MLP neurons of a small language model. Each row is named by its layer, matrix (down: output weights) and neuron, and shows model dimensions 0-255. Each number is 128 + 32 x the weight over its row's rms, rounded and kept within 0 to 255. Numbers have three digits each. A neuron's up and down rows have the sign that makes its largest values positive.
After each neuron's rows, "raises" lists the tokens whose logits its output raises most directly, leaving later layers aside.

L3.down537:160141164125151075192180131126161118113107073149106125159117188126107107103143131125135093117110167145103131091128117161117168085110130126152110130117136183139125098100084151106114136112154142160139128036135099087130085195066140111081087106133131191216126168130125139143124174081117122143155135138107136121129138108176146098132125121130159146180135037137151148118145090150179093155119099141112117137114190078120074135075134163108070201142175142149077110139132130160079128115129194166155081136169159134101090110136164102188133139125076160170129164146154145048159169130131089135127219103142077108041150075182164089212053134081137148118148120098101085123084094163124130106119103138118139110138140112127106125136147143084129119107135106121120167143145172142155170173182168
raises: " them", " the", " their", "ify", " each"

L3.down120:118100176185152059112132146147125061134110117190169083153151149119115108192099062150101075178065148146105187163133100235108106113123086102175130164073126178134164085103084172106129111131158187179137134111127173094115160140076165168098103121141120151163112143158063152099096134094131151082127135135115102165087107124157147156107136143111161148132117087159128135104114102134190159108165122174131095091160171112104107094127149161173067198148096141124100096132147129107144153135113164164145132164109098118097145175116135163141167144086087152077086099111140143114142117154133082121139152075148114141131163079181166129130103128119146086192109127102126119150163103104061108055075105124122095126109106092128064128153145140119183100103094151143119217169117114076112172147170165
raises: " the", " them", " their", " those", "cc"

L3.down55:188112134174123145187176153144127108122142125144140143089127185150093112129154119128127067154118147152102143151146112196113158127096063115100152159128133154104096061118110131090133155094102120173092083111145156135105104153090179110113124123157077205168143136146111144086149175054127152120137134158108142127136085104101142104107121081081167153149059066157186175181161133210163154159116171141111150109133162124085124113106150070148167162097123158116144055163159136177146142126125170164164175171135074155104135178126154151138129118191080136172054110148092130052133111168108077142166164135113133107087106109188151093190071132140140150133141125151140107179070125139093113090107108139083076126109149095171141109144138130144108081106094134082091135185139167167122120179168172
raises: " them", " our", " the", " a", " him"

L3.down346:150154051095086124112094146122096118122071090148188090185110116139087088103124096167092175108123153144147100196152128196118129090153155141198186090122138108064114191127144143129078047160133133110060070125078064102154145181152120158164122121171101153094110109099075067124205098091161090127133086106181173161176140159141134055119151148139074154137106106102145097107108143156133138143113114165135156158159140168182160133158093112143139105169138120138162155090153114135142083127105132086152116166170115136150106117128140099105088169192211115172131174115120160132135136130098146109069123074138155129119132132115070104221126104158116093161105137154105155111137084121135130139164156111145125085152121114187127181105140107142175113095173113163151126090159168127103091135133145
raises: "stic", "ver", "ori", "ust", "Species"

L3.down438:149118141134105135096123072110102131166053070131157110095103113133131088168119084136093135146109121127153111137167102144130168136135162147123104119142151092061113187140076180143129142164069225148108129122164088093113134162147143122106150138147177132043170161124151150138137077074102102163168104142119143135122134127171177159089144089132163123144122164105145115156172127169114150143091132143171129060151117088145183186151067104078124124119126123166071059111139092085071132095057122134109134153147198200080113099141165173119143134127113072084111102170106183084119131132095093082145161075176128176125099097169123121125114149206135119092097137143139167122101158118156123138171151142133196136136117083121175152168090104097142104068148119143184127143175197168113165118100147
raises: "s", "sy", "sa", "ile", "gin"

L3.down173:148198172085114161142093132093084102114152171146128165123107132130126106148151165159166106191149087067117124103105190095080126122097150160086105141196120140139115135165137099127091137127035130150103166101124106127145126117140132080152140141139098171121085110145139111155141131045102138094048126172091108096093112166121093144142197134104128131115067190106124144177131124150152124149080162154142131143107121082127132125169162160185192152123083107092097113065129181129157101150086099126179104172122141132153136177080101144129186141146140145117128118117163157135099161158137179108104131162101112079102151171036086105085083208100123203082114161112199177109160084124186117149149163119099128123159113064159118130141127148151163143128079142090101125139176142078096109153125098
raises: "d", "ased", "ns", "aded", "ed"

L3.down296:155154111115149095136149101109114082153122097160168128136152100213177044108121097123125144137121146128111125076135091117180107066122164108115108117112124065168146124116124123157164052118161092154103137168024193113137092082145096099131135110130109093112133156174138139085110125129139073132109135034121172119155156172190162149083097164137093126075122174133153114103151115107098142111116126137111132133171153125111131187095165166217127114138123126099146111105069113124118143165136077111216132156129128178140132185166123182103166134071159161068090105144159117153129116125140160086116115159114110090088130139096112118180175153089117104129142137134124153093119106167100115183132110089181106110095111109104136178120105161114070102162121119042077167114130092102128092173050153
raises: "uls", "ish", "ished", "shire", "arn"

L3.down356:125103110124165114087153158122150170111165130112061158070169138150159080081055080133124190180126129157045061177089154115081112113140145142134182111122134098138178109133129084159128106099145114102130056122115111116182120074121080150099121175078119103131123074171142095182137092135099074115098114186189072159115126114135078107133151127168043125183182123115087109107093096176113099154167159165190108126114164117111145075087147085151151137186154103114154114067077124135163087086156153081134097154090152142192118183129166115128093153161144128140167188116111116126078141109171124133132101168134119111147125145116111142138101123109187127170093095160179131140146087178127117161108102138152150131148093090158160126133112154103085137105161125098112123120146155093200080126175137
raises: "ire", "udi", " half", "enna", "ature"

L3.down155:137155125117147137157100112125142104171137114126145096131115108154126070142121099102164114113159169112067070137132190138131157110057093108194164081118153081169135098087124160135217077112116131103182160119075125157130163153060108110163118113120070148101135042090133139119140099136104161090138086140121091150085138163158120120068186120149089177132148128131228164101095145138124064141162089119095099111071155124103117107105123113134129138121152083117172099091101179111143096135141027091117136134163114117101073167145119115111129140117119154151196112079159175138154155117128212149090108129111098086087109079148177122153119137107121071097118128146128104142127098124161193145148143107060170111099093096178075192116148119166068120157100089104143096096145153123101149160132096
raises: "ly", "lies", "ty", "thing", "omo"

L3.down667:083096110132148141163098188124123156178103100130191062111120086162152181120087150108152073068127082138146061184137173075121092108119138136139111118123130135095114073090107152193114101175155141096139149152187154168127095160121123088116143210111131088099169151101142125151119099088110132138076142156140135151091126178118133126119107150092160143117147152125138113129135069121135103195177140089135181136149130159138136063139145096148137135144185043144133100142135166110147075096107161116167144125124142169081098142210163090126143119133142164137123044153141113138151166096130124116135124169116127184215153116121126102124122123188162139119182122110126071112138080082104138135062104177151123140139089177154199158182103179180122167149144091084176117136119121113117129089193077
raises: " north", " east", " south", " west", " southeast"